python train.py --head_dim=64 --vocab_size=2470 --optimizer="muon_variant" --final_lr_fraction=0.0 --batch_tokens=65536 --doc_mask=true
MLP neurons of a small language model. Each row is named by its layer, matrix (up: input weights) and neuron, and shows model dimensions 0-191. Each number is 500 + 25 x the weight over its row's rms, rounded and kept within 0 to 999. Numbers have three digits each.
After each neuron's rows, "fires on" lists the tokens most often at its 100 highest values on Wikipedia text that the model never trained on. A number after a token or word is its count.

L2.up217:524478535465506506512523504498504502488484544503465502532519475526443549483478502453527540493505504517496486465524471462462469443525515541508484513487515511502499488445501483520506426534480483522533470521487506522464566486504506548520515471504487506504489520518530466521485522499501507525520505495487549500529492491474529506451453468468513499457477477463486488489508531517467516483501500481483511499516495542491513523528499506539490481527467547497506521508459478514512522563489536460525497495523512486520477491510462481526513488527504504508549499513475521483509496453510474528
fires on: " them" 32, "eth" 14, "id" 7, " The" 7, "ew" 5

L14.up16:483519496462473464510464482530490480483524510510457478521485465525511505545540476449517500517526556529479515481493541518548530460517465516529503525492508479457496503536506524452513548499489472495498498444499506499509469501483507482496534496484515449533516501514510518480484498518514436476475540503511493479512505533550501482458497517471512520529516511455513457564485503469497514506513487478513512518515505477503484517497498468451474494524507526506463472473522492490558470512509508542500521502469514477549501488523525531516552507498458474495501479498468518495515479542515516511
fires on: " t" 52, " T" 10, "t" 7, " ret" 6, " ag" 5, "T" 4

L7.up582:465506529508460533487526521520485473478473470488477447514509457551542496503495468505503500545499538516478515538509505490501513509507439525467527522477455458519527466537500529556448488496511443517489534512474550515481524456498529479479502469467490504488513521501491483509482506507491506477491502479484495535520502488509483496515547482489531494534511533531474531515471499489531517477452444488567477475507490501516494511473500457502488472506496540518508487496476483518474496530469519511479530534550504519509517490471474474506508503509511530504502485454540516498477457508530502521
fires on: "o" 36, " that" 9, "um" 6, "h" 6, "ep" 6, "ok" 5

L12.up502:512458519515510493521531489518516516486501512491459494528505478489494535446484491556517538480481476484504477541533502489551529475517457489447515498527501520494513459493500506481514514529516542495487492479498488478503512506487503530493517495494485512474499478480493498493506530466456487510494468499514520523480517514476454525502462459515499460509500459521530494495479495468496522514480510514508526530500508512536483526513472552536468454504485509519463548485468468528503463498536494505467512444540480557546493442530539515523515500513552542522491462536495463506514529543527496515
fires on: " B" 39, " P" 33, " R" 12, "j" 4

L15.up695:465497549498542525481449477501491509501499481530503517540507494446490500475515515496476523470494528497503559507473534477527492510520510526466494530469525453463533506489496495459467547523500510460509507554481503517526546514451478508490495520472457510499483443504516459457451523480477496487469476504493530507493506528512489510484501487515440496492499516448506479492468515492538476522467542520512528539507486510490545462486494503518500480465523503508504514503496545533496492490551522521517530481479498481503525512521468504470480540514506473508517459496528440520524500482524498495
fires on: " m" 29, " km" 10, "m" 10, " rece" 5, "te" 4

L14.up191:516483488513480541488550495485491470498489507472499496518477504489533506467472537533491529518497453502484525510513490475463502469482511482448509520499475538491518511503481529502547422485514462530510545469555489484511509475480469509471572501464491520480513507541504507504518487504473528485486501501480480470528506530530523455490508485481512487441504482507472493528516460493531514522547508507507465466553504500474551481512511545505506477505489508468483500504515484492515499508522490462479483479533501528475507481492488452557534463487533516456528493509493539484486480468482485541
fires on: " H" 21, " l" 16, "h" 15, " h" 15, " W" 14, " d" 4

L11.up87:524502460455490485472495476508523491496504451545520498494500538533516464485506508471520441494504494501508475559491519503546511527508484525496526433562495518491535475510484509521558497485558512477493504552542498529525479457486524499525514508507498504471518507502465524505484493478498514493442512527532491477497517510511469471473456530514506476505486508469474506465475476474486492494510470459520520467506516474499534539489504516530490485496512482490483535483479477508528502485515443475510481529523535487458470515506536521506523476488505547483493534495526503500438542487527482515
fires on: " J" 26, " L" 9, " M" 8, " G" 5, " St" 5

L12.up21:515497503499477503490497504520514496518527467496483524511502503549533434483498511483563495509462492432495512475497466491512449488510480507491470475491514509448464443470503520522542501499512520527489458502493480514498469485487525487508497472506494509486470502533527531531511506513524524511435499532524494498486487481482512480519515528477510544499454495503500536530524521459537484492490488436500512475492534479486467473541485489538522537466543520482464564528530510504508524492519504486486501515474488531517492519542494543474512514512486541470518529495493480505482495468524454451
fires on: " J" 20, " R" 18, " H" 9, " during" 8, " G" 5

L5.up281:484501503464487507514447499530527453520522496494454531515511491496480523481501527497489493497515517514511467530501538538513508533486451504472507465523531516517513539507499505536518525498552488516519479551506518505472491491498470505470483547510505501524521488486444499507521497492495501500495466478505506480537523552480461443491477550472470466481549468576524502443454499485521511487514510497496493510499473484473512494550526452534470481522498494485504527492472475493523524474495504501489506486500488478464481537546515459492470528508507494496554473501550490480497493466502455479
fires on: "at" 25, "re" 12, "b" 8, " was" 8

L16.up28:511535517487507513504511480510535518468480497491493494477485502508506513464512508491466480530498496482493481467484546481507483468494497460502480501498501562518452464503481520472484472510513512482513522478509533496484507514517527501472517510461497447437479490519514502537546548535535491495514504506495470522494508511535499506453518512483444556531511506506530500496501505453473517507537542491514503527532498540418470482553472529456500485515509538499496496517508495493465472508504525475498531498506486480521480468506522507497456518524534519476493446474491476491474452578513493492
fires on: " l" 31, " L" 28, " pl" 8, "L" 4

L12.up183:498528490454461485540494512503504530495493531493497487517479495534512473488551540507502497495502491473466515534539484530526532455513488502501493505497493524508499531502492490448534504517498525526496476472506455526521508474484511497447562500509504499439509501479512490501524462575500461496482517556524479487500506470534473499451519508503469500488484495478485526519529453499528514469523500516500528494487505538475492505548497488495521507478517494498439537516528494499512494558478495461468467461534492494483476486491514478555498518571505510520511469532471456483476506496494503528
fires on: " H" 57, " K" 15, " T" 5, " t" 4

L14.up554:514497532504513536487452508455557472510506522500510521508497495502528499503423494526463518536523483519529486486445498549505519511509478483549491548554501495483481513506500477485534492491534512557521539519487488539506535493517497516553475503495461481496518493510461503488430486515525510493487516516549521518475459490510489464537507474516473475518461485541536497502488537486476527526489504467523518439532466454527480474503494528493501513496473522528499489514488467443488493505466514493500531531519497524497482477495528458492503497508513518498495471511492484475513518526505523470
fires on: " \"" 14, "ob" 11, "ot" 8, "inn" 7, "amb" 6, "ust" 6

L10.up551:495499496502477500510476462494520502444484477513520455511448473520482547506470508455535494502504504488474478504465533494524465501465462492545477537520493469529523537466495470453513500490529483518540507505541519497466581504470503493520516478512508512519491473476475469508487473531499517479466498519509503477506521568507502493489479521512552438505525495498514523515525479495520479513498519447481510499478485495551473500512485536539490472526479474482527517529500457528502519499504493484508509554473463476480506482539502466504487502495498527510491524447515490543510544511523523514
fires on: " \"" 19, "er" 17, " of" 14, " non" 9, " inter" 7

L16.up578:483516528488476501507418535509491460493501471519513505532542486515503501521539497430522502511496479501511513496497535519509543509496441498495523473506477524506509533436519520478516514460545457513511492498480502510467468548512518497517478519508522469481518524492491476528470561511519477469532491510507533496485515481548462477487524512532480465499522485491533498488526528562454529516495463519481496503520554473501510474478501476470494481533516500524516475495449508525543489490456486499503516520510495494480519485546481484533492520496473494511498464523497476500525494543460501528
fires on: " int" 28, " cont" 14, " T" 13, "T" 10, "et" 9

L9.up580:519520476509495505532510464534493510500487494451489489518504508486497506491470513460504487475489508520502496519493441514463449445506522532542527511513514509490518502501484526493498561526457488499452507435483521496518476452469489510475537481499455515477459492452488481508487502544489550501529510538533493493429492486476497514486455531504502481478458515496507496463545555551500511504511485493504483530500487498538520480475469495545503534518498496483479504530491524481517484509484507497473534513514498488572498480454480479512534453521512515519540503507476515502496519519490479520
fires on: " out" 18, " up" 17, " P" 11, " cor" 9, " in" 7, " p" 7

L12.up604:499507498516465488556551503541512469477506520475496498523474490481475492494521498532517479528480526479496462467519481483513510494486526498487492526537534491510501516542506496497454517571512486514465506494496533548520476450460540526487553500501512527498465494500515480501466498558472457488465499479507484453511552490549503489455494474541492507443487490488517507517503467473543527482535485491499511480538506516460515508503507493508468489505506490469512537539529507475484498534491529464516477492532462521477509513503523527521535479523526490526467480475484477506481492453476453510
fires on: " H" 55, " h" 17, " N" 4

L5.up162:493539482456526458525498472545554441505510512501520488481500502491541516482502457511479496515509468484510493523522507479474498521486480543499524496516509527546539442579525515515528487485486514532469529491491474483499507528501515491503469498543456477478495523508502486444523549486527447532514503477504471484471506540517494527497511484474508530519508532483490471503497513494534499494467485525488513444498474493485506499502532439485533498482535488513468499545486473430485524517476535525483492514522502477503507490486527486509483496467534519470493463522518495520495501496525451511
fires on: "ac" 12, " same" 9, "s" 8, "as" 8, " of" 8, "al" 8

L12.up113:499538527522437495525473489500463499495469529511507488496489520530477436493595501477501464550524525487494507490509459478522517532517499535504531514484492489438483484502491530496488496538449478480490466483511470500504512472503561515451479474530494513481510519493482511486508531515530513480526462484529545533468507467496490482495479522502523487488531484455486483498488512536486509496484475453526559488496488504473494489490524460504483525508484520519525474491486514522511469514542550503522503483531526504512476449504507477507519521509479489501522518480548503440503475475519499506
fires on: " p" 24, " G" 18, "og" 13, " Mag" 10, " P" 7, "ag" 4

L12.up606:521501517499500497490521529514528550512520520530510520495472505483501501544521479468503482498524515506518517524484494515566487530491481554469469511526497474512492494503512473513465428522489434514466475517495518475495485485489479453507530475527545512465540477520541451531507447537508501507534488529494507482482531472509501482501528502510492480490483546493502521494525516486466503505484507495479491488515459490487488505470573487471506469492467513506490425504547545540501497522506492536506493515511513486537496464505501503518478454521540491500525529457547471482471509482504504526
fires on: " K" 29, " U" 18, "U" 15, "w" 8, " 0" 6, " 198" 5

L16.up484:510500493509509520524505468492483523521489479485529516478508484495523539490509481551477534530494526470510467508514514507550455502492503479528485511471562491507569476485485503513515505473479506521524486476529488508475495510522515490479488507514495489511446502505534517495494499540493509478519489473485463488465452466454529518492525547491470495497464507542502529491529453513489493500507512512513534510542496515500472474516463516452519514509517546475497452474511492505536493483495521479503503499525470504489507502479498479552527476413513510497548536501498466480599517499489494529
fires on: "|" 24, " |" 11, ";" 11, " born" 6, "aged" 5, " l" 4

L2.up271:531504512530466508527473510527509527504509512527474522503481496500503557525544487493454502499490493472502514469526513494462486528526475511519483503538520468521527473493516481545502506497496507536506459499522515505480470532538549473485521479544497500515515534481512514523539496456533532480465510463527474465467525519482495491546522521529442502524517517513488528473499480506519498466499513497503492491517527489464481438494503587488498518454496524468472507470509481514513489474451542515527507502476534486475484469468528505506560491515490505538536503509480506530535529526511485464
fires on: " |" 95, "|" 5

L12.up294:511492487511501514523554468478491506498489536518439492493454511522488491478492532508516497531539472507526494526516495500553509489507496508537537483527530500491503504487489467493494490532492508508484506462515520491508497473452527486499533507496506499449482451486506533492522519503503455529500469558493456502550512461529505470436457516527478485517500477461499509500549470524493517522541481515506478426527469520485497458528470490526492481492527518569493466493452493496512519535491545493479502491504536509494486522477523494498523533520459511510518494486511475496499459520558482501
fires on: " H" 24, " g" 17, "h" 13, " L" 9, "H" 7, "G" 6

L8.up15:498469526509442498549518509503496515475482511468483479495514481504509509516495553455470531534496486511492508556489540452478523520553493437548487548517490471542507508485531522503523484477477498481476549532504546507541515479491502456492492475552496504501495490468482506485527510502500472486482501501527493506466501486503499484487451516497523477498471487457520465476484497540489494488492503498488495521523492491530474534503539498478523501501567533512522500512534491525513494463499456502476468519533459503495533447543549511481481479521474479510519536495529495436500492503498500495
fires on: " al" 44, " Al" 17, " el" 12, "el" 9, "al" 8, "Al" 5

L3.up748:517507490514504508503477455504538486530488477556529521516511492521518517487471484504513525483455474504520526491480528498475489497472502480533521488508490526504483497495513503507488497479462477550500483519480453530486518510463484481474482518527456512468518445476489499494494444488485561541474535480538499474482527517497511447542523506496517496510509506540522507468488502482450516486514503495478480483518452518508465527492497491545499469490498529512510563532519480451495534534442498432495457491487499471528489491542481447496505500488498505536506513468511495551508534537506522518
fires on: " \"" 51, "==" 32

L3.up83:491515494482467498524532525500542487461494504474483474517503461497531505508529477523520472498526554519494496532498515523525483473462514501504505513477508511467485544460485551537534473496521483496539479540517503517469521543513462499476529525538508500514468506512475487507522477534512473491480463535449486484532518499453501453529496476534512468480500565508519482492461518502521484507470472490521490491524523551521509496511541536515554525478480495496496524527513461461513522478491480469482483501472466512462502533489542545455499499498538510489477463491474524480472519524469479474
fires on: "av" 32, "a" 25, "s" 8, "as" 7, "at" 7, "z" 6

L16.up95:482506494510515485508492451551469514498478518478494463489467521512526485514511495488523504512469491529495476478466500548465491500500480501485494478500519495428538534502453485512557539486494519495501490559513471468511518492518467509478509501522489462498482491492499462528490526517473506510512465551518498506499449493567489511489516541497472488510533486508496454477543522446456482532496483503469511500474437498501502469503472473495500455476515508528509527486530533511483494513460539543489477460497482537488490527551494484519550475482516500507548542501491488514498524492505529487
fires on: "," 20, " L" 9, " m" 7, " M" 5, "P" 5, " –" 5

L9.up259:490512537465512547537453472482477500451524514470522500539482486464502473514471515497478466470446485502498529512464487495528515537512501469494481500475528504507482488464524489459502475499467516523508476511534482527501540509474484511499488507512472536499487475465468469496499470488501542497504522528511472549511483524529494474500495520466474493530534465482498496526520528448497520528515507503497528495497483515510512497547454519496494503499537454527510490478485492539506536487512585479477526498517566518481516496528522506480497503494501463498535505521491483517479477527541417484
fires on: " m" 39, "″" 21, "m" 8, " M" 7, "ic" 5, "in" 4

L9.up733:525463461507481474489489527532489485484485491525491490509511472515473547499477494529497495505471507523490460483499465542525546515485492458534503507501516476503532510501508523471522467467504444496482512501533529505519501520470475509542544451506481499528509489508452473478473498477506498502549490486544481511517523474552486530503496521515533466454440497504545531501516455505485517522520514490533466484465539474461532525553514500480486463543505478540488484511450440510513525481506517485489483531457519447475515499518539500509507497468538484498496482511502528509494508503512497535
fires on: "et" 33, "at" 23, "ist" 9, "ot" 9, "ast" 4, "ol" 4

L11.up66:486496474469435506512531506507514518464519485524513481492482506462495450497558502471526480496489524527449486484531495515512504466531524546489501507483518523471482502529467519532498515491521480503486541497536504521514501485510441531481477502496495516483470568474498531509551495477495485540532484485466495442505497528483517458519482518499446452473485515518514509536531489532471456472463489505520510497520479475490501504537510453450459528460494478545508497500529514483513498505509497477496523507546516529489492454515507501508504503517471498519518466490549445524509534501513508494
fires on: " S" 52, " s" 48

L15.up180:483521511504485517519489531494511537489466487519502531544477467536504492511536547480487512504523450475497523521505505534492532463483515529501479500546525485507514521484476469468486465511559457509488475489529508534524539500531498529478566468493476483462467494471502469516522475511488465488519501511499493480511525486534504481487478493495469517537498455460516549508482456493482509478569501517494488504525513518461491523511456526500433505497508510451513517535472496498485472504507497489446484469477472502503497523530487476551505502562485526486474484525541482495465487503527503501
fires on: " L" 45, " G" 13, " B" 8, "m" 5, " g" 5, "L" 5

L15.up494:540502470512457539466516480474494452483528492450463510494507482522500548489464517508487542523441510476516485512546508480495508522509539527519517487509450487513486494488546473458461471505463484496496505510467474545558511471492474494509509462526489506504479529552504497496491503501519483524499507510528522487475494503467458505532476493522488478524502518521474494503514551539476475479490529469514527526495470493518481498475526491490519441499472528506488491448509526484494529503534500501501516423531483482485527494489523479519462525476509511497529512515482463476504554495551505524
fires on: "l" 13, "el" 12, " Bl" 10, " El" 9, "ur" 8, " bl" 6

L15.up732:492465520520505471512508444503495480521501459526451499557515494475508491474485455530513512509546536464500545445529466474515510469476493483506506476521479484524510540466485500479501498544468469508487519486500494509508501475516485484486489508532517565455495492485480506516491502491500487478467479504520501465552484499564488496494506539487488548469475514505472533507484503466485493493526541491526516475521491505487477463459527453501534522502527461477516544495481562512507539515481481496471475459471458498485533522524527535501538496470504477516518487466486488521467526521513501489
fires on: " Fran" 25, " H" 18, " ex" 12, " h" 9, " Ex" 5

L2.up5:495484500479488511512584482504491446500494509481520524505503496535517488495525540512505556549496554506488502550479484504492495469506453531510472516487441489510506497514484495494474510483512465520469480526521453542523518517493474522463488535476468462499512506475528495495537505464578505471516476513514486488470530488514553453469478557489467472532495545510474455517520498527511519508484523509531493530530496471482532482502480517488522499529487555540508491464515487509526499515520499500483510525503489498509507550480564479520506506497474486472514521504504501505523492481488484492
fires on: ":" 64, "." 21, "um" 8, "(" 5

L5.up739:453529461518535502513482482540502485466508572491499524520451509484521504517554499490439509500518523530510490481488520501516483514516509527514509500526450509524475474562520537462464521510467510500457458498509501492490486521508484477527499456505499471483460472507506489483520498519537511557470466476490486526469497493507516520502575497542478476484470507510517490520454504494479496513471492554513538491523504509496488466478491491563499508461530468481473482511524501504525519484461505523485504503507485531488481472490514464459513503532443503491529465529479501535480478509502487502
fires on: "in" 38, "g" 7, "ac" 5, "gr" 5, "s" 4, "am" 4

L9.up403:524482503556497481477497531523507463479512501494467479534492469532529484513528546509473496496509479539478485532524502514533476525516534547498515520486528471476452485540514538495503522521482486480501510500493484497454510511507504515473557503475591517452521496499511474518490519488483463521465546519510500494495470465511495534481552520482503489489478522483518495493483476504472505478486522547501468473512498466523481492517474492465511465512540484498432503492502500489481473527465531520461503511463492524461473504472522512519497532512429549509501510486456505483516478481531513501
fires on: "." 82, "," 18

L9.up163:499504488517445474468511485550526473497453492547499483492510499512482501493478509525496520521531497515469469517499510533523573490477482512525525520476499528498513498496525454477503443503475470482523511468507508518502520548459498493514539474495512507483451506483492536519522533504553469500477485518543471497530493498505501480473494468518431543490513492516537505530488526495455498493521522479557497436477540470510530485456495491485478517516515507491515485494501505454519468458513518476534492534447517504504479493535535523540501512492479472498496506508500522534470522489493505457
fires on: "er" 20, "ist" 14, "et" 8, "ars" 6, "ic" 6

L9.up717:493502549519511489489446541519529510498486474503512478507490475508532503524521483486490446520519511490480520520530506487502523472501513518476551521464470501517492530485488520438505540523475493528502535469473449482459481496469525539483522535499515500497514479528443489529470481479516487459502523509482485523497473494502466497518506531477467464495475522485501483531515511514507573513489519458510520534502486472517478503501487476487466530486478525472530488489475456457500521485510509512509507504516510521512492478476467539555522503483537518440516465554482474496463544522542523473
fires on: " t" 62, "os" 4

L11.up404:524475448505486504503522490500512478489469503457513511480491492519509481502525472505568485471499464525524504536477468519485486473486492511483499499512538516501514499464483496526502465464469501507522435485497502465528487503523478509503490539549485495541473523503466472448538506553502528510482509530552472478485502511510530452463475503453445505510472533511520511467487506501519569512497511496478509495504534511502547477526498486469488478451477501504482483477532482507508486486461534513487503472485464509518504513486474478530545499492496481485543518538524484528531500500551549543
fires on: "," 44, " –" 20, ":" 16, ")," 12, " by" 4

L14.up153:533525532516498531484463450478477421462508454506541549522523498475506502493485487509499509511516470486520547492451501509452531494517504506517498515520513527501521524513504478450472476507518462486515496480522519526490510548499517500522519473542499521537430520481521512529494522454489527525505492515506494476485471505482535463503516497531517481465508451453553517521512546481516504535523487528504514492502497555479514467522509476507482526487485496499468497496477481515472487525543518467459492496481510505464503478520509489504474480462444481470518499539497461497493499478505518539
fires on: "l" 12, " claim" 10, " M" 10, "b" 9, "m" 8, "ill" 5

L11.up722:500510498519473488532492482492542502464509505504527474536491484505508491521536528487471460515504521520498511462532486507501493507542502489520500476486527540478482527512500500475495495492547505516501560475493477527576518489527477488497496524491567505528441506455541518535517485518471514529498500494459463492562484500522479458485468524521481474499530492490517495496517500491497522478452512477484472490516463494520484501477500466540459465463458489495508501513507505513486517463487545427466466513492521497504439480499502512513453510521497533534526471527534514505518491487486541523
fires on: " s" 38, "S" 15, " S" 11, " n" 9, " en" 8, " In" 4

L9.up599:489500478524457516497501469512523508485531495484504495521551480535535509498526456550478515522488478558506491510505560536540497455510494506506507515497483524516462460522548477487494527467528552476470535536498441517513527518479497457506488536478487511496477497518506521517471534493474467498483510512520488498456501496478510483493526521501505502505521545504518505503467490481481546513500471488464511496495471454478485527514483513505512536514494525464475507500447528513506528447480484479472501504559510514465476510493490512498525524491493561465495492501452524448520438515500502506
fires on: "." 73, "," 10

L12.up176:459525464491434526497474491464468488449506516484486521488474486472476464462496509475499496525477517487492488491504481532492522528506504504545485477495483471529519514517528520516514456512514498553499492473548517491492515498494477446508532448504469481480490522490497555519519486508480491521544488550556470533547474494496484474483484517475503514506470496554496482514506529476486461476477491482484494493511513481506525467494486468539529533476550517507526507502496480524529519489472534475503503550532525489524540523508518491494540514476480498490517522516473502545472444504564499496
fires on: " M" 39, "am" 13, " m" 10, "om" 7, "ation" 4

L10.up129:488488520498474520516522525491479473517521512461468502498499511487489501471523524501507469535488497518474517474492500521524476484567498554492460489511480525477507508524537483508491449500505437503474464540520532469513527533563477487492474513478503508494490518489492511517493493501526504468479482541541524476456518474526502516544527512530456484537503525519495486503461476481483499523531517507572502509514477490467496502513463514459498508483489507482534482453465481486499500529435515480523507487497500553503492515477499547467520513526465576508517509515480493487533461532487487520
fires on: " –" 18, " =" 16, " —" 13, ":" 12, "." 8, "," 8

L3.up126:463491476509526504481487522528491468454526486525554541492517487470501522512477504526529511538524525509500543476471479514518539542448549499474482531505514455491453464487474468489457534500520523485537497480527487498502493538523492496491459529493476515462498520486487518497493501514452506532530487519449474506463523485479527473489468515559543499501484526508547525482508487460458504505541466466502472519495511534505490515474471511508518499496519532535512480508488505488505507475542496501511453515519496476564487514547474483483505532521486482458509490499500479505534529473530500520
fires on: " |" 54, "″" 17, ")," 8, " against" 6, "):" 5, ":" 5

L14.up127:532526526524486538519497551515515492487515506535493500530470475513460509467494506542477518481489530502520538515542499515536497511474507485482491478546449491495539459494512514502485460513469558504491490473514514473484516521478508512506511511468466509443453517474474472472532507478453525421543481491527476506512490514516495506536467483454507485474550457473514528502534533479546472486519501509505520499508530502515495524501532509505463476486511507503472471489466470521526495574513475487501495483520493504493498532535506507504505496523486537475503508485469463506479450501520468526
fires on: " G" 55, " B" 23, " R" 16, " M" 4

L11.up519:509507511505505532513479516495515502508490534546518505488535491512488467528504482490469546486503471486501493527490456500523485462507440503465546510557476510471464528507525479467519490536502496553475492457489516490485494513523528506432503456508521456516515533494545475518560510496478459524481492509534508511456519498488469499520524489480501474517467501498488509471513517485560514505531499501474508510508470524470480477512512499478505515547475523470520532488529537465513484509482475517495504447527572474521479478512476498509466486501548468453531511476518534485509503524505500522
fires on: " dec" 28, " D" 16, " K" 12, "ly" 7, " Dec" 5, " U" 5

L2.up344:511523476500496523492516482496491497514524513499474517496531485535499501493481483471538449473527503492468487504461488509468472487529507482501481520527547525484519486475456555514505515514503504433526518526483459544506471504491482540541517543549495519502525512529532512518484501529495503501483518536502485483492493481439516512519487511537464491489493513487540449494488489524527491537503539499486481481536537523510479492504531538489547519479511526537486524485504483537503503481430486468495541533478494458487498540500532502479515485518481537478546421509501485518504532525481473496
fires on: "s" 61, "ports" 24

L9.up700:516449507525489491489522500504499480492456479497497500473470514484487485474486473463477488503515469493509490500506493487541520513462556505506486495521548514520486500486532503504447527503470490498498511510542509497548521488465491471474539457496534488508508534504504474454461482515468479526479457478495463528504524496522507548570471530502546522498524520508477510486465502512509454499486553445515473513560495489449442475477517506478517473496518466508490475472523486508484531522502512506497520517560534507476494553477501497509503495521530513463520525490499468493488527510531536533
fires on: "20" 21, "el" 18, "ur" 9, " 189" 6, "ol" 5, "ter" 5

L10.up675:515537493479516519501531531539486487554541507488500523530504505529505522485570470487493509496494507497523508521475505517510442490541492495480535479562551519530501533468519502478488505477497491500512488493500472502461473535519509485486491498513513498521527490500457483488477523501484509495452533526514512486480474473496522508442498480490484485477453511503508482498462480516485491485490504492508474463501492484552516507511533486475481479445543491499458459502497483537475499531501528480478504547464476534530524500512476489494504482476421511485545569543524490500515507538503475538
fires on: "," 84, ":" 16

L3.up647:461525511448488531509552564522506442475531517489535527513480493517490498482518490507508500537469513458469500484457535466513521505503505505466523465480535502486470516481467458515484546540486504509482478449502486489478523483495461530503526490516516529459513526470495467512510466539506512512507441467502548545497530494465513524505501482519500501509479503546509520502523493492443481493484493507500490471491492496502508481516506519493522510484482504462529515489467458520484492488475497494522480515494489481515487508575511527519511459515513488477513523550434504483532479499557521504
fires on: "." 22, ")," 11, "):" 10, "aus" 8, "\"" 8

L14.up272:520493517465493491508509508504493548511461531473462451527482531545479533529508493502463494526483461495521496489496486539525498478499442508495528475500510476471519497491492487491492491481503498486490473508528521541522509498526482474483574522495487474449504501526511521509536497580479514497507463478497514509514459466463482503481497491542478483551478439503497530481502482505500497517551546503489482462555499471520458486536508507464520478520482470461459539515513509528489512493482521502509469517466508509507518471473489524515490546550491475493486499522494504531480471501471465537
fires on: " C" 30, " F" 17, " B" 11, "eb" 7, " L" 5

L5.up605:491502464522527481495529505540491504495443515512488498492511518519485529506510483530507503500493509496531511504521508443502508502493530502480503491516519508475471544504517512465480452533491499547483448509508475565499519536496469521529537487518465468485501506522492469521486506462513451501488529554489508545501532479516507520509501489487483505494469495498532461546520533526484534476454498478525514501511503530542477473491501448522524501502453537529541488434493532469506473522507509498515494484519445459482480497508462479509506452468533512465508569499489514501493457494520505479
fires on: "ew" 16, "on" 14, "ar" 12, "an" 12, " ed" 8

L11.up419:502514472469526466504522492548520472517539460493520522489527493514515495495510472535473511494491449533516460499538509513548510504501495545498481459467513488442474474508500507497486487497541507530525535498480456502532491495513486475478534527530514479514504503486557524507462535503472497454563543542495478482492492496468519523490481525493520500482473520487537502524481475550450490495484488464486525450516524459487527494514509521466544512452525482471474493496497492530491472499475478498496493549508473519492475542499504511491483543499500545503531533486445505471519471505501529507
fires on: "\n" 87, "," 5

L8.up425:471494512496519529510498489510536457493469491484475499518490531512489500523493501505489556523501484499487489449492444505475513505465472511548487499472533499485521518490507489486516483502492500530551530494505468513457520530470491497515486518502513464489487495497527464507455509472490448520497523544460461501493535492477478503511531482526439477485478493489542472506509468503513511509482510494535515441519506560489467509508403425539524530462511505518533500507538478543483511497500482499543499538537491483482499504518552512518484523492505517515500509469514516521498463471501505521
fires on: "an" 16, "un" 15, "ew" 12, "o" 10, "f" 8, "rit" 6

L14.up357:498498512526525482535482525563501484495500539517486483500468464516498503491483513478538509481471541484465551533523480555517466505501542521458526514476496530523485477480538468451513515529472478481477493499505502492492542481502508429465533495557496467527543503506477474471487483517529502480483462506503519531518489480493500497505499499445480498536490523538503507503468532476491512454511507500436473552512474469505476534488486516537489520513522521472485500479472473501491499526468513506465518482477470467505504511496458535526561492508515512499515467519502461519497490522531516512
fires on: " as" 32, "-" 21, " t" 10

L12.up388:472504446465493539513489498510502465478507467470548483509511478551508485515483508474487569486476485486477493504456526514524546505518538441552542528499493502525507467497519535483548544502481506496532478550451536475509490441500535481507503474565525507502479524466472486521498523502474488503489505532529496501512492486501518505492503508465451512517500486474484478481496511524501466532474533479471498520489505490537444495499516498477511482524500517499509468485494508494520464516522512517481461528498492442480485492511543478474506522543493534496546477454490487497518503507517535492
fires on: " al" 39, "al" 13, " Al" 10, "el" 9, " bel" 8, "ur" 6

L15.up28:521506466516460516523501480509479537456469528513498452514501520503479484483489478447489500455498493511557514528518467518498507482545497523487497477460532511521498501497515518454480479515513472487461485523488528505505451496504509495545518476494522491515515511501497496435524526511513495489515507511506482528421542473490479475475484510543489483497483507486491479509499484457489518508508479446508531458443472549499477475515510491529526523482504520515504451525514486500524501504472528511520525532520485496493519508482483474530541459529533466484530535517577512468481490500507447511
fires on: " p" 23, "ed" 13, " P" 8, "ated" 6

L10.up492:512473496481511492482513546498506480498511472492493469492513484533478519498489487503538517489496512516492505488487499523550515527489474492503459544515509429503503514482496531499430493541494499509411524509479525539481536466451509439501511522493509509486506527442480486509518521533451483520526535520528545487509531497539532494472498503533462525498480468454521512471490464502525485507492487486506479475494538495479506516484471473540492495454517488503512506520504496438485501494478455454476483499502472507505492520461540531522501558529481484500526472507497508511525479499509535506
fires on: " h" 62, "h" 10

L10.up127:489502469433511494478539523493477491525508528469526483509468514501552493494489491511519541487496492505491521496487476503567505509549479495512517520488534520482540512487505517484484479462492510501500464502513530487532498477519507455549506517484510527511425515468533500500481503477512497496464519464517517490459499473497510472515503539530474505467508552499481503495465493505514518506560495513472535459494530495534472504547435479474466522475497535512466455489516479500461509476484536473516511529523478525513513508485479477556479481475521526461516476538491480519530502542516483479
fires on: ":" 27, " –" 17, " 1" 12, "rom" 11, " -" 10, " ab" 5